{
  "n_layer": 14,
  "d_model": 160,
  "n_head": 5,
  "n_kv_head": 5,
  "head_dim": 32,
  "d_mlp": 448,
  "vocab_size": 887,
  "activation": "swiglu",
  "norm": "rmsnorm",
  "norm_place": "pre",
  "norm_eps": 1e-05,
  "positions": "rope",
  "rope_base": 10000.0,
  "rope_fraction": 1.0,
  "qk_norm": false,
  "attn_scale": 0.177,
  "bias": "none",
  "tie_embeddings": false,
  "parallel_block": true,
  "init": "trunc",
  "init_std_qkv": 0.0371,
  "init_std_o": 0.0,
  "init_std_up": 0.0371,
  "init_std_down": 0.0,
  "optimizer": "muon_variant",
  "lr": 0.00157,
  "beta1": 0.9,
  "weight_decay": 0.12,
  "lr_head": 0.00579,
  "warmup_steps": 200,
  "schedule": "wsd",
  "decay_fraction": 0.744,
  "decay_shape": "linear",
  "final_lr_fraction": 0.0,
  "batch_tokens": 16384,
  "seq_len": 1024,
  "doc_mask": true,
  "train_tokens": 136800000,
  "steps": 8350,
  "dataset": "wikipedia_en"
}
MLP neurons of a small language model. Each row is named by its layer, matrix (gate and up: input weights; down: output weights) and neuron, and shows model dimensions 0-127. Each number is 500 + 50 x the weight over its row's rms, rounded and kept within 0 to 999. Numbers have three digits each. A neuron's up and down rows have the sign that makes its largest values positive.
After each neuron's rows, "fires in" lists the words (lower case) most often at its 100 highest values on Wikipedia text that the model never trained on.

L4.gate26:573512356543480440582483462608504482505465471587531516463515469439586546468544607466550509410471467557524520505511377465485444498518527528427442500506405485502485481541475526518472559507461478511486528524471449556448529516485395587532593591581430497590530528511540442476537466448463530426490556450477493475512452507519482600549485589494524485386536526526526482380530558535544498483442
L4.up26:557540523464567449557465557539476555512550454612521506570469517541509500489557565484540450432473471494507454502497520439546489542388473568386485531602541500449426484440428459488368561449511475463447483531440443453409501494420459529612542572487463545542469462458511513565486512449508585476464577492513488473497465442538472646509552502401536468490453486509455512489498513484470506405528
L4.down26:474496508511502549520522499449507518504618473423465485382516373510486542547457490489525581516478471480640433491501573393474501515513457597475460455526475496486518512590472441421444526451525451476439444414448575508470564524437508406501500539473479503499431526510588405506540456431499502504427511467521462487506551457492427548441511486492406437481527530562506479524483546617503527515394
fires in: "be", "is", "being", "before", "begins"

L3.gate191:557553530588513457498430476477521530501550425475542564516532569562475495545613446505601474500543508521492478489539448546490436441474510514531490428459536506500544547553517459411536475471455476487632533590543569536510489460583498631495409548528526508427518513490491397502495482498498520488552527496537464516509535527517554515469429564444426500580530524502486476417523367519418521471476
L3.up191:494542595480544540407484545432558458536514533441534556454499584584528548493544528508591555591429547431511465504523463540564489424446430530623480415490557474483493503563441573478532550361571499490589434531514480442536532568478483549502522552504433565542481472523519403448590465460485503528560537530499410555457502563583569507493515519559428480554460531528417463437440546501473446546502
L3.down191:501575336481480524475555515523478547546495544367619512557475544589521471443476503524551453565433506513558595489518528566528474474485496542507573513514562569461423534442472562527420494459468430532417466552462522441524526491537537505445533513520455506551516540526523524482507459516578422433450519544582541508486497459593461478554597558497438452447495568539465410496433482505420547498433
fires in: "its", "their", "s", "the"

L5.gate417:470540569587535506484513496533552455551372494549514445473482516468507419500526419488469451522545461577453527503606406500413425481468549444499581539582538524568445556499482446558449556469411530549444517471355453512511511479433411462521448466546518437487470484487466556477473555479485529593534452556565493557578496386417566562446479522509595527435461449529528508471457476517518537540451
L5.up417:433556525540480460587533561538507536546498425455462517473441404504534496534529475479534470583507477444587519512571449421488521475424547437453569474526494539603526598512516521493399526526525590503455521608388526531468456524538514498465448428493569551401355521472502519606452494508442505504475431535410515452537457471552521470455487440548501539459545455493475450471444499546602483516494
L5.down417:504580502488540586424561456471584502518438528477502486553491553526613491555534480493466480406456434535553472503478483508487530515437551477557537534554449454632388555612522445554463518425495436522463533512509427464498550434496537374549501491473532550453466567461421581543484536476454587533518503480527482427530515513485496416571525535516464463374517463547547472494519491515454519452482
fires in: "who", "zone"

L10.gate385:555549567528493438530375489570483519633483570514527498569481531453464465460558503420465445480546620551534456496532480507497527499535566529488455500533469509595442575487508483496382533529427423594458551421510527453531516476475560476502593482455448580564460562463469486525473543418510422448453428570550478582535498494564567523532488385584563456549517608468466475514543531498445473411512
L10.up385:563477399498465446558481465590488446487425584520488532507590495479508556557513473561539459422446435474459490452526540423490538505556567484530514445434446487434461483518557618427507504584489521501506462516475400568500475471543556429532516530533453492512646409420479541464497525510574414525468560466587494452480449456494458468547541507483565443513392498442573515532471450362535455467528
L10.down385:565515620423505482562545518569481522526439465564453366663512544536523541511389385549458547541536468522499353440495449563492473454550511446517489462482464533473497447550505544427584462482591492489481552486504461386510548500451397405476510525521503484542555474447485482520469404431420489473465507481469548459476415526493532538508484487448443589513532411467516500437501485545474556622446
fires in: "system", "league", "systems", "performance", "business"

L5.gate153:514434468463595468554552569490621475477522600530456493374487552510468566503421505499508512597485550519459495424521554520516446499467576463465517441505565442612559472432483485461550438534442485485595575363543408546508525509419509444431515548530483520490548477508459507539477569507558534492483445546513493482506554446428577483502417526473564474542495531538508502460486489604362575572444
L5.up153:450436442533482558497541442478457463627504528540475444472587588559460475433542450481459552546476449577470537508547505480523483525533673553486412435490481505436422443430361473543540479460540507454516550455538452505526536456547443506515499411502535439522532537595500537598485555566556477534510467485431538520472429485579555437445501521573451541533585454532511429446450482454421554405483
L5.down153:591515468503605518448478552537478539569478550437476522514507436658493486488559495509584487493575497523495485417415496480456507501497518495516501534524420515479508444542409594463497481528526529517601513545472446516418487543434579432614437494548509564542487526393473451449533537468515515500505371501591435492553523571525510613531576583508556572508443480511546489542434412517455448530419
fires in: "football", "footballer", "way", "water", "brown", "bank"

L6.gate338:435496472487505432557520442489543447578447458495603473484431414384445506512420489474508565599540489555501460436498515548454518512460491527599443487520416483628510415489469515455487523525515505588521500404514542469534460506536455489423501493467473592414540504561565540519412537522502460519469509603455523570446426563484527503613472553465484451509473432505518590513525575479522489514474
L6.up338:595512536477554491565507459478506538567534433515500513566438461434470548571483511510449534604596466628460555539543529511492457472464578560458459507523312420483457510446521534483465533505524519541496503506591531477457463449500434511482441396550551490492524516537558579546536444452472417352421516545498520521483508523466521492575482480492515450572540462525550545529486520498554459496456
L6.down338:537603569520430480468605545549478457475575496463587556550509484481461485474563487478537557476544493456615490542529526511526491560479453415567567512466454577503505501484523605568493432513480627560437478444550503465493502558476551496484500491463395522436500481508550448425423576482558399558460454562552486553466583490574521467525496540400443444553464504554474523516525388428478513553509
fires in: "state", "site", "single", "song", "found", "full"

L2.gate384:442440443521598473519477506504556620498522436455502415598544501605533451454552452496473476485518460432391508513572580494488523490489527479443503443615496510545531518574568501490467339458519500480479490483475484456597519548405578547505453538460456460471522527561517510510477460460509435530576559507512565474555547474473468487553484477550461445500438545474536425511430456477426440495422
L2.up384:387493529493505490479556492482514503474511512486459453596461570598565514474499463436452459568503508354485434591617486464560458469377487532567502520517606512567501404591566496423460536508502542500446435554481443447488500478396525400559416571457451561483506383503502595482489499507472439534431474530474549554476590466488490490566568480487516458499524519499565425515471519446479472498455
L2.down384:506529476501521557470409504396462483636459576497457517568505505481511502521440394478411430465522487402567600498535444599462500513464437538397502506580546460425535527526550505492506605439461575488566543471481495503538556409588600442520520474529472594479471466484500486506578556493523513574497519514476474431469507593494476645477502509507531405530524505487545482545500428460480569524497
fires in: "april", "children", "french"

L3.gate158:518445524495517587474574472539588471434430531576485510499521410493522374487458404601452468495551540464610424470492518459488500490588557550457473577468452457506367550470500524524566513482586532459498545550401508538554558515578461398518486635422433539511478567406488447530499458448574597490450532533419408506533528525514541507453522522413514494533480457506479524464452444566481516451545
L3.up158:465431455530497567475514494554578464409429525565476484533566437482557403475499434555444432497544491492604493480526552464465484457578513533450520560479490462519350486457491511557595575460569543480507524536369537544549483542598475383528497619402466483479510541389477504524502427535556557503463519565467430471571544477487571500373488533407548483556475438499480526434429465580521506454499
L3.down158:454552477449503578475539478515599443462511458521515527492451383578597441411528541520463487477563525511511393367470573500529447549622497483526515606505481567586484554495576475542470538574525513520507525626492476482523564484525588510519580511436552552488459543522537444430494525529466561490559470525438460518556580470442492479472546507469550549472513432507525552462471338436493512551515
fires in: "used", "including", "included", "using", "use", "include"

L3.gate323:459503444535542489566503439463495440541630424461535490471436432519445504421437414445586532539538539519609467501592558447438458481433575490453496450478501444521488496478505454527425632486480519472494511516483513527489532461452501515423439562431581534434449509477474525532505528520492522454476498472584486507503370563526537477394441514502424519494439515492486608609465562554486525478490
L3.up323:471442499531518517598452440482539491584546398564515513430443449537524509405482445469608498531519550429581455488648576457473499559476519481493470419521509469434542502481520499518431576415486536497457575577535518441459549500429564504438476460452566522519467472477431550478456515493526502467484481512505455477525469527497524423459510584533519413500471552437442621549538625504461457484484
L3.down323:425588448468480517530586506589529526515554481460581473474411438564567523491471522524522453504486538483526550520655514501501520511522500389438462465569499491472547528542496551474492587485500466432620520490579469474432566472512457475461413493529565508397457561452451519598456501541495462476452587520533494466458523491534486492457423559476509375403496493547613549451530544502496526544369
fires in: "became", "be", "being", "before", "began"

L11.gate290:555392552540384523420427628475491472519519579482494425588507462516493538430471638440442489521420511561574547511576517537446450514406514586435521538511474594454521456499603507555368488493494446538419507455597471490432551464455511517440479488584435553540549461498489513526501458503483497460561501470548458501550539464468510537527585560528508543471560585448481503521521441487555481504525
L11.up290:502534499494494458482567379454520455525512473526488426541473494464472541434487502628423510603498508478465545461389469468498509541476455505508589472497567454473362437481529520534466564461465457525613483491575536507491500521414583511483476490596532442509568441409598513506530574566439524543382552498526458579621541468468564501465477467544555485577510459455488581475495536536528606491540
L11.down290:520471491529465529553480458494458547478492518510493458581483462570503538453392548405522440571539581557583493455578552496473513611472532505542478528489597431471557593505570501544464547536469552511542448418505645459454459488548437486444581547484372522497513516519404538569558424473500471438525446499550523478581508598444512541538599481492491494511483554484419456462472467509537599567535
fires in: "in", "by"

L2.gate166:629485558492466500437595537458579458486549496417560415430456565534489510388591485650519486514490508542471540506419481463545456526446466620478498431582511440486415515460483471417477514461504518576524494497537489373485450488462427538537507503535471503543505507472490475446458424539523439540413517510482479447515490502569402560413566416513531559532547471485501450444533546541426551477545
L2.up166:558552531417447573516586502467571566503540474412606494441476629578509512466600558577498480500428541535456487550445475500532481441464473567492485464489545473523537572506496478443412452504511538608442569522463518378523465515420510564479495525527430478499537493470530452427475480516511523478504477495411442463532466474534505537517583552473537460498503432426489418412516444637439487514566
L2.down166:550616454518491507415600606504592496540519619412557449464505517510542597467507422569513572496413510552533529564532482505480498478445554553512512507428532473436531588504524562477512480493427461491450495464492553462463536530472550566444544563484528436499506439425553419487464535530537430399519525479485570551532479501505446561588524565443469500586496483489514560480549473504503488457438
fires in: "its", "their"

L3.gate95:509506541431513518485528441497492489526435468482407464655511524552522415458460495464465425527462586482465485479481543423456508470587579452529461431477556502558525485519469502510570424524516505361490387415457517408459526558436474488482542540454469512540536526559572521542556565544546451550528489444547525571392517580442458503497625469494500491477538526494521468487523440481553509418523
L3.up95:478453556391511548468469520503520549502492521476526503604487469564610506556536556459477493475447555506455460502503501509460462468534479461551447424529521458481614501498590507508565530506424543423514453451376518482445554496457465572494557537482498517540455482523472477496639463595512512498607419453456482518416568584347462546444583509548514524490486503522456511546523407495552549431495
L3.down95:584517536425433528452546538526560494508467499548494522599435467572515457492489490436408618510490478578425482537451435558409498601519565422511531442505541465550535465497565527480528524430497456490532458425535497439482502449545503539499491445441545440569521535447518509481549532573574534572541446437396397548481527462485410504553622451504557505519519501464475478537492461455500577363457
fires in: "april", "september", "february", "march", "october"

L2.gate248:424460564540424499560544461498471440489458440473482510444371513405481509479520476485458504495514477485464509510467507532419382555526557556591486586447590491575570541578492569508533436557543510532557437517558544509434530451471455546526485526547522516553458476415508592512510527499532479485454514455499558594463499543413583429516478578551443533452434394469481487520461462525528491528562
L2.up248:516534528461547484474623449420545544448484593445587389536548461525478494462434568479532444501527545466510425554503503529579434481527458393522404500560537509492550616489586551537430579483440545516465464403613525549501479511531509554460534501592470504522559436534413500568509598553434494507542488508415487553498458547470471485456448462568567530566526514560542472510444438541439545528549
L2.down248:474531535564425555538509459480451491547521443581473511481464447494508557506519508495454529536505502490347558447526484407374532542525613501521523479521536454476513549503567510448542458523521468555571470520510468449492539495423549449524457492424420430445512532413556478419519515471519492485417550424517527591439502531418519503488608542485494441424507550466549405504407505499554465500463
fires in: "united", "university", "province"

L2.gate87:402551547466561487485453475512505470469541522527401449460540453475508513494515540440490516457525501559436478485583488565529524520481498375496531473387564432511522511488532595547592381470454511457441549544546506594509482512484473591501460504430511467436504396545519499434476365500463483514475475396594478522522505519518461669540441431449438456575444479539495421479483488496441479515487
L2.up87:402508411459522463501493429543534386544514464484502403507611491555515490431517425415503536483424573470421445559490467480432529632524515433359513480506524494591562469510515435584479432518507498408493536501580516578420463511504551535462381517471467473522529464515522551501508420473534490570376501467512501497456447502523452546467499447399401551475509486520565433494525433458494441547482
L2.down87:536531637546432484428540541490557492515447444503509448558491550457481459557429495619482470485531456408547373532536560545532554479605500453465589465558487506541560500500537514456517503565475372495487438448400517435438507456599538524513507491488470560552455578388484528584525493475503562519479475508507481540486510480524450435437524592563523468448461462520522423530572492486464464534505
fires in: "also", "april", "september", "it"

L6.gate176:563582486445489541479480556402499527516496524458547493479526551513537578433612498503511505477463579392576499516482513510546460494446430424387513488486435412493440627528550458444444388529492444512394423574533470514487478456483413553461493471419559547555495526490512495526531532490550459482407577536427432474485461527511459559570544533451490501519521522490532429434375543480521498571510
L6.up176:449513492609445508443472440562541482558532506465555548556534481495505572443479508451516516493493488509500446535433583539456536558464531543514526557487534568494517482533476470514492521443481495474477428566542451540556626444434505469442485485484466578478480512516608492643445455467530524601503463570515527472579474502534461485505567459407420507508473456475421619495410490478437490538542
L6.down176:528516513563487461386522473510499523499529427443465568462547494433632453449485436463433561489530578460579488528502558577501593569513604510582523513462497521514360463495509570550521534513450479496450544540534484466534544479528461470439523494487510597518443527521532512619427467463495454497533517608581485538579549549528522530482538583478455499576544429543475487582537449463502569547437
fires in: "director", "namibia", "direct", "fire", "had", "directed"

L5.gate239:493406560474586502530479465457505463504470451604482509544460482462494547540509584554415568519572478484553558432505577503508521526524502568457456536484382447507471443531461578503486532504537394427531568459473465418481517526539417538521436563538548519484408507610580558507513526491606498457518514510519551558491472512497560449536485495519506517485523449585483471510445452548506427457445
L5.up239:515421496551498547487534486543563528464525514513538455567521514502311416502524551527449490486516515489469561499437469469440433516529491538469430541540511428550522496440424518404484552506450440522452477477414468562466494467462419540579553587528496504486522572530581563512501470387599433494489503475553506525544518578444552450484360557485531509457523495505508481478479446507439579392499
L5.down239:558604476602531469495531508424544526472492491503591399536470474492513453521542497439451497513453391514568473519525503522517484515506515559546561440534558508495407572454447567443545579511481504493518533364456485581481532526497517490548471484496438476454532539460669533424468483479485502651582505524511495595481501529520470563402519521420487502533491443483617428489494520415493432583479
fires in: "following", "found", "full", "followed", "fellow", "founded"

L4.gate388:556504490588561539588492379497551450565433491523583634542557417512546444455476381461594502522481413505574507431536493506469506451499521524440510492488517540440534553518497542485606457457436477491487474542478511496563604617508461568565572469581551500568437539445525403538512498547624511476580466513448456485545519477515498596550458552496521474486491495434557550513500532475440513439620
L4.up388:525452501478369495475478518554437462505548547483545456514532526562472440423468514418447521413617516646484439511496615533500491500458590515507517548530434419519462534492512523457503514560603576514414550490570577517496439467581514526530533448511490463477581554398510587492496587524489538403455488457458527569495552422470485532483509474453545547449536471569529545541518416600471495569456
L4.down388:338549542510595516438521452491507507473583498540500477487485522566424503547458491539453468480508502549572480500615499523467544565541450534471526571601450497424511505550562415548503511550520584545581574615492481456491507476548516568525514510468567454500486506539609426473525380499532586496409519489487481491484576523464535501427477424482635562442541519524495501491455460475444559540491
fires in: "used", "using", "work", "worked", "works"

L6.gate249:517490481548422595531475514563418469474506480535548526415520465533463491485481544479436451545526456451556524408439527557484526491579431489498571485478436460448423459414558577509483471571514450428444411428510519481443533397586475376460532541473484514456513538489496593456524498546486564473547468467443539519487513528451496460392509574461545437534484467432492428492464558523518473506516
L6.up249:523588566405479545431464515498530452399535530492457561529518526454529473485503570487493443428564440477459562532514532513524500537582448496485501590420475487531461583516462454570609473497475553438590431478514591421505539465511478547444570477442560453435479433593393495436558507433456500526485445530584446450418561579455514482525516507519414567477425492449479472482519476484511558602526
L6.down249:450503458463385466515503433547459491565461581441462502563520415526373485609503539541537518546473598521562489463542544521510458538533472443496510502465571540507498480440441538503459566486584524503425521407379396425548469572519566557486491437510572538482535384523474529519501493515508511545499527435465492569467595513505503464503441512485526484570613489518501476580486448580463491585449
fires in: "williams", "william", "parliament", "character", "charter", "characters"

L5.gate361:439427617504476529510519478570540515535539437432539406565508448555459533474595427541456461514509436512438406468503440470472619524494520509481482478436481469426514510520514457446507487519466504526442452449545588468506595488545525493408558461520404533599419512539498517504485527557467495461581477484519498472520466495532554460603498436436517523512548591441518528586497549496591581515481
L5.up361:436456610564552538553461454478500469502567490478523453580455503553389487484567537488458497534434447489438519517501439504484467513528427524353565434500507518441581478420590464431441463474452449481493473476499573507433546549568484554351547466509476529525535486539458456435569448495459526538557577455479445567471492505519558498502545441468533569468463539518478567518567485478489474505489
L5.down361:548415490545444611426507509542492557471373520494455493455379510537496588474421462544437471436448497577585500463502526516499544640365459464506503461513493455532503435506487550496511517514461499508550468448487446482540557448479560526494565541542424479412436597498521530461515518524539456482643538453521374490474529483450434425565524485477548488472515539598575509592561445498499493489509
fires in: "with", "by", "within", "keith"

L3.gate403:461510432554420505537513455515500462543497543551563474498487520518507458426634493483602458535467549466657432474395483471502506591427518475472531525473430503531459472555481526483520525427472580534530585531478491475503547544462519473568527568516430389449462566578523531528417510518514481577457504492459381481528454529411526503586511478523473577492620497431503504490470504526481511523530
L3.up403:532519457538423532500524424491534512542526515564589530489487451498468414467608453532570512456499542507607476513399501442494467522396552474406470533503396536488438469485547443453512531391402632484553583513449512497412569567504565523621545552503439393406432558541474507502452470555476479556451500481506418507515465485371517465578493499551496563465578479431543566507502525490472441482536
L3.down403:498460520449399552530544454505605480551485498439544567476388473504528555522440527493394535608479453467498537520502520460477479605520515492483559515522532628466379448470577533559524539501489531493548559526523428505470504489507515527548568470485510429539498639434543486503400520541461440565466489513462484512428470522379493501463568491510524483611527480452521490510533531536489499500453
fires in: "one", "played", "player", "play", "playing"

L3.gate415:444494511496513487562509503482406558578547555530596487457438452509547448507514486436460546429527463509536539473607553518464529448510553424415539481486580428518531535518522461511571460484502411446471525605523501482461520453463453470551536431525403520439396508422522443416557541511494461499502554529570485509499508500477401469536401377492493498476562440429602553492549529576489517511457
L3.up415:463451488442451493567504497462481568430446479410504543530531380511527478515484480486523556439507516604499484548540480463501546455451491540469512455510542488494597459415535441583499523493488474462413514503421472424463499434515511455548508545502557510442422536548490490460533531521507444437513540512555482514508524400508475493454457559466605590543487478393598562552577475467634449543524
L3.down415:539595460499438530519535426415501532485593423389483501425521399505573457452494374490490485398546398508459536518572517492466521488527533563497499434475521459576472490640513468422497527472527508491515474482475522529454488461450483530494573597480609544503557536496567452525583466434514503424485558503493461567534614493492437496449542530437515461524508517480554486493580542534543458445405
fires in: "be", "being", "before", "began", "behind", "beach"

L3.gate299:569528543485447474482506526444497536451557518482567404454567556488457544420599534514533537554484437532467462564357346515471475413454525472559490452393444458466464504509475486479550449564452496471610465594471507485525531496451461551415481442539449468528472475464494417495529469553544489455541532576473501463492477509582494547437472461495432601523548483471499498409479563520511526559543
L3.up299:562560487444452439540570536499564551498556499471479431395599496527489525437600581550551458541465492424504425582376434452523442425450493512479515463487490434427461518454505450466594409506528480550492515583465574491488500478411495548414444455465427507437544425419531453467486410525514545463467549529495475466562506496628472473515488399552492565540516441474507517486479521539513444548519
L3.down299:470670538500456524469526546461553597543452539495558460386561556572502561486551431485457554459465492469479524572498523600510527467418583562534455552471599439439503556475554589496567417480493492435493467502502499467458485496510457525462487490522557472455504519452482518480489479520490436488432510464472603579524474437535511619570502508425444504610475496549550542464584530531562437470432
fires in: "their", "s", "its", "his"

L4.gate56:573435623544437461485479473527466438535459508438502459417502522506530478461480505416519403571527432544581479374490421519523487542521574484440477479539466450491518496567526490477500559445472488600582511499487588450543441509429472528578443509509451398477560458519471548546504544567483517390527495415464447446552557487575582465522429480566506453521559544507614502560477411460519468504522
L4.up56:493510580482481609550502458530441492530365459420534460460454398465569533523501527490537536591491443492489489538522482502489606524469550531464511497567402514415394479506565508522490500481479569527415571478451511497477501534493527453488488502508444551579452583479551585527445523431484573518565561493538407440480531437587654588414549463549436512496575546489538526472428539544515448466601
L4.down56:545534436518487551524482445522507507525504478489476498486541526469449453531423493496500451468453443566624536411448504475517596479462476474468590476525423408417498487588559563545485499475499431568495568563505466458527444497460453454430535483440558405454366459529465526590455472518499488512516462535559442528483527482431441420515508511501410488426533449455601484449525442507502500532524
fires in: "who", "but", "when"

L2.gate397:535515421507403444499466481435445433474573499470480443417484459450516498525550560603510571492473542434430462487470462492545536487477426512413501549536485464458548525547394478546583433505494429490519454575507562567474417591413531486566503511474486368523511459417506476466371459394557517456452517536521552504604558525507498422491498475473502534463484514572511506501438565438414460554477
L2.up397:492492508481425444525479480490409378551567562503485468415464461400552518511536494579506556555541530427410422449465563510580504460496472494507439539576491500402486536548442537554514471594483451506564439586511549499485363509454479445544451513511513466514518487440509486502434434423590480442466494537619487521504525437562522466530474471496460440505502598489431512477391539479386482542513
L2.down397:514547456501511513444567473512594550506411529487557510498563506475518482451483577475499434410460483553418471540458500561506443517531542475449455487501580562494563488471483523480422650514482490431446515443461504503526592384592568532480572474530509576530557489559474439581564451452514490577540480471504422436494442450467517538426525478415495424549382501494604586575510484461554456392535
fires in: "october", "april", "december", "republican"

L3.gate88:624521535501450548502452413505460503497562481549464565473449543499468547512428430594483492417582440428489431527559538447418516436493419566460494513396496514433530470453454485513494540459452469485456432532423542492402622578465506667395550563499572479433490417404472502457485517544552529453510526471473518501472448531483562468460437535499537476486525561487500470482573489491526462518460
L3.up88:609495579444449504491422477490386437465432515545446516497466549528509540444431492471480497483479478486579471502534549493395498402529486583469457491540492549408486436488475466482520542486580471443516561500399504488526659554419418482501571559499586536557501533474489617512578505593571481508578521453554539485482494473513504471434472528506574399425563542509500524506491479548502460521487
L3.down88:486434521564492476519606465507427547440498424533554502443577458563509445504479410550498499521553490468519456586537432435502453463522565401493527574417555441612466494534440506508489598505536505439511560513515535470536452408497564455439473524468558450526517473560490504450494484466528476416510506481488513552384514491473476468422502541394490470492456445569509460534539606588473527574453
fires in: "be", "before", "being", "began"

L6.gate377:507488565465521550512565525550451454452563407366480559612452512545436462471404555490465473454609542418451457578516524440531502391483456559504435517541503489569605548561538507454462466483503530538592641505439584555503516493455542449510584465514534480457468500532535495570465518492476470463511457452524573588503498472482504528441546552469503443513462506520550427427517436460441636417491
L6.up377:552535479561433458607536506450478466504513507502495383540572451343477452433467503446432574486516527566533451568496516414518489615506509488463452463546471525509468539461468502536610548536443422481585523520447513423519544465411517479504558497483518474500408530543410526520428419489482533486436451473584607490576424477558527556438509517479556517532555549510507496503511468517508408437460
L6.down377:547504533509565626544468561545560469477523510517399480492440541565532502565528495517583491395520565559564539555501417490468524519547491484492448394440585538553422494479509497483504506508462446489547399482530491505507469513472408557554539489467562472493526582507578423545517574542526439394524587509399460602472574399454549509492523440541446522502448490469634492589562528470469567438468
fires in: "round", "research", "appearance", "appeared", "appearances"

L3.gate201:538478480514469486476406546479488526559474495456498481511496516520563452437594430484571531481613513489598430460572458479461447623531544433432434571492500500455448510534465415627464513417510500548540516579494514548527473523512557528503502536463513484537457497563581414548561493487483592441491472570427377479526479440516491553503411469454510572588536409490451491603475485525508515500500
L3.up201:472535526480491496445433541503475449508433479520483556436479450473604514475533485498569553493611509545577438503490505411539510559506473479472502542507495469488441505527511507677413556376590561507533502540528437531476468495610565522544594506529476518537527534555506455548510417544528582512444551544409463463406595433518477556472522517483491514530465446540480504510478460562571493528501
L3.down201:455504445499588544481566456472498552548568525491482513453512424536517485444500608548486560462453477538561484515547502497471513527532516570485524454569568548549416476539543436520486461529476569522504617587582424427522529448565526503396579444457529483592532577498617482492457407503577494431483443508500443487507458500450523511468541500380545459448515456492509546550530572591474515519442
fires in: "used", "played", "using", "play", "player", "playing"

L5.gate303:491535444509488512574440456542519456494517512459494456503452551509580540490516480461467529471525465531490540400457584446561477440473430457572478469546392455461599465519509521510418453504478413559546515439511546500538537430551533461461529441514468621394526406510510566558420531490434398502450627591419472623553581459446486499478537512519483516450501543499469474497389492534456487550494
L5.up303:503477526501622550542498430450509408443513470516471548433492509437536627454539512474498479463456567492495484488393567499511527499469514442471671482479436445486530499529552473524595490568478443560534508432543511540375555435572449530522493485462526455439445448469419513505527512548499499633570536537437491454488483481489553450422496512559460580478500489540546483568518457505438449575545
L5.down303:534464499478440484459500556456535472608554587520435508536459439407437529462536375507525610498496485410463379515515498481445513535521501453562495472452509522438488503527546465439578511480620523522481424542475439479429450461500502572504526500528475529570560497477395597568564588544425569470483540485516584461526500451570536487592452562475473558544428488527470549437523603543494484521513
fires in: "william", "williams", "young", "school", "american"

L6.gate295:479441539432523494457504563493524485508569582477514395595505510486373486381594521540506488492461503415416490488534627418455528534585534500504655463409543447500478442432481557498464451419526482439451490483527561519528494512516440534502513585485566499486457541478490580591529520552551554442507542481477569609519498539467489543445539563501481559406426522484601429529500584474463522517473
L6.up295:432537435594487481492516488484477420479516557539440466511562379427508495455539499458524542503495581430429528435499511466439554509594442493502526411477562477572512537473443529534463587501497404515492538400489561534514548492533414397509481592531538541542373527497518592551500516454481512573608564501514490516506479521456596600459548530498369477458475476539511479545442504555370524482494
L6.down295:461531511463539503477513479505460414412419612488412515517496488544456511535558513543485531516494507566512507533408510489471464512452506510469484491365533487544430524394476596391407529495372468525494465445507488539469441554490536594520464507564523421478475474479645547496486530485492512420501542503512535479468488526483532616552601511446500419590545472497514523393439504492488494462419
fires in: "local", "year", "appearance", "appeared", "church", "appearances"

L11.gate254:636396503549511485511487553486499486554437497469500487469459400478499538530542451531492444477471493474484367450525446488430442501539500501452387568428444484435565376547391524452504447493539562437594517447426381554488431535511506538521519523510537463512482511529499476445504559474492535501419472492440506513497503383481499558414520522489588526490502518455531584480377390449469429453535
L11.up254:516474393462502647522423594498495540461495498495480483563480507504498448451555506458465483489469452563505422477457470508554473488408489533373596473496467517507548523532480455519507474516602478434471469515505523491547573533532507514536485562422456500499538474433541478500358427452499584515521489491601471484544568596536510508429555615526478499571502521474595459507403507440545491438454
L11.down254:489551517481499548381519519496404500555528482563544515506581516460487486550425449530468471558363566629496482507520446502477517486511489543454524363523387506517523539532525558489450530479540510552348442465523463463510523456532448526466496456481425451471492422511516506524459508524607550409490513539510500509475588505595508530512499472475448437432496584516531546513523518508539521409524
fires in: "a", "after", "as", "according", "and", "at"

L3.gate134:479406544518507494592559508454475506555474529495519617439471441425503515469474496429520489489484437469370540465489475474519563450528512449574546516510498474500544552547550517475501521487407514545520463444506481512526669571503521514641468450568542511594427413495439526458515526454511503468582514531558469507426510483448646506551578480490458440559515543513480451587483500481440479437514
L3.up134:488487622501528530537548525410519432429553496496476570554486441426472424505529478586556549504480570523406465481476515499498583528595548502593488533471495536529531442521566511471457427575421526543506463492534582511471516513567500567494491462494503437581469458650501465487520591510489468459543449488529448449396498501533607571523552398533458528530560517518554401555542543514472625533499
L3.down134:406507477565452444452568533487506522474599457424439476530470459481480472560527533583491566545486446576563492430565475471529486471518507423496445522433464512390549506518478483486529565413514469506463519578570462474477462574523555600448527502567465541415631481506534452482563559514481408522464374426491480515551543486528489526537500610533485430540544471475527510436557545569445533468511
fires in: "united", "university", "american", "republican"

L5.gate23:465535553487440494465489568481538394497588511523546481448508581460468416465592411484464490534485507539533496465581569528596452539550475466533490446465527486518505579547421473468508516451416537483468556472476473468494459506438530414605544439455579469508473519518499475475493529569453494489491393476460509617587454486486482497562526575476532537647519551431436532534501556551488471550554
L5.up23:488529456477472492445589424531491501531440535418514442496506515496417434504459523543468409459483516583505489583464534463440465405540552443510510446468419551562478501433495473477494499612513484495511536383451505520401550502435402514461530456422456459484542494569485526513596544512520563565569503450459461543532500458459500493529474442508529603502592610504479533522463407571525492582499
L5.down23:483455530485673485390487527562512435510540533440601605524539507488472522533479502559488445570574487430498512487560553583488505545427544595586447490478439506459499485494471564441503495524520486482569552503441459430469560593562392507525512513572573621559545497501531441550427522462564538445420533490540430526463484553441426492530514500473486408505526521522530534571510506560521517531433
fires in: "football", "footballer", "bank", "french", "first", "baku"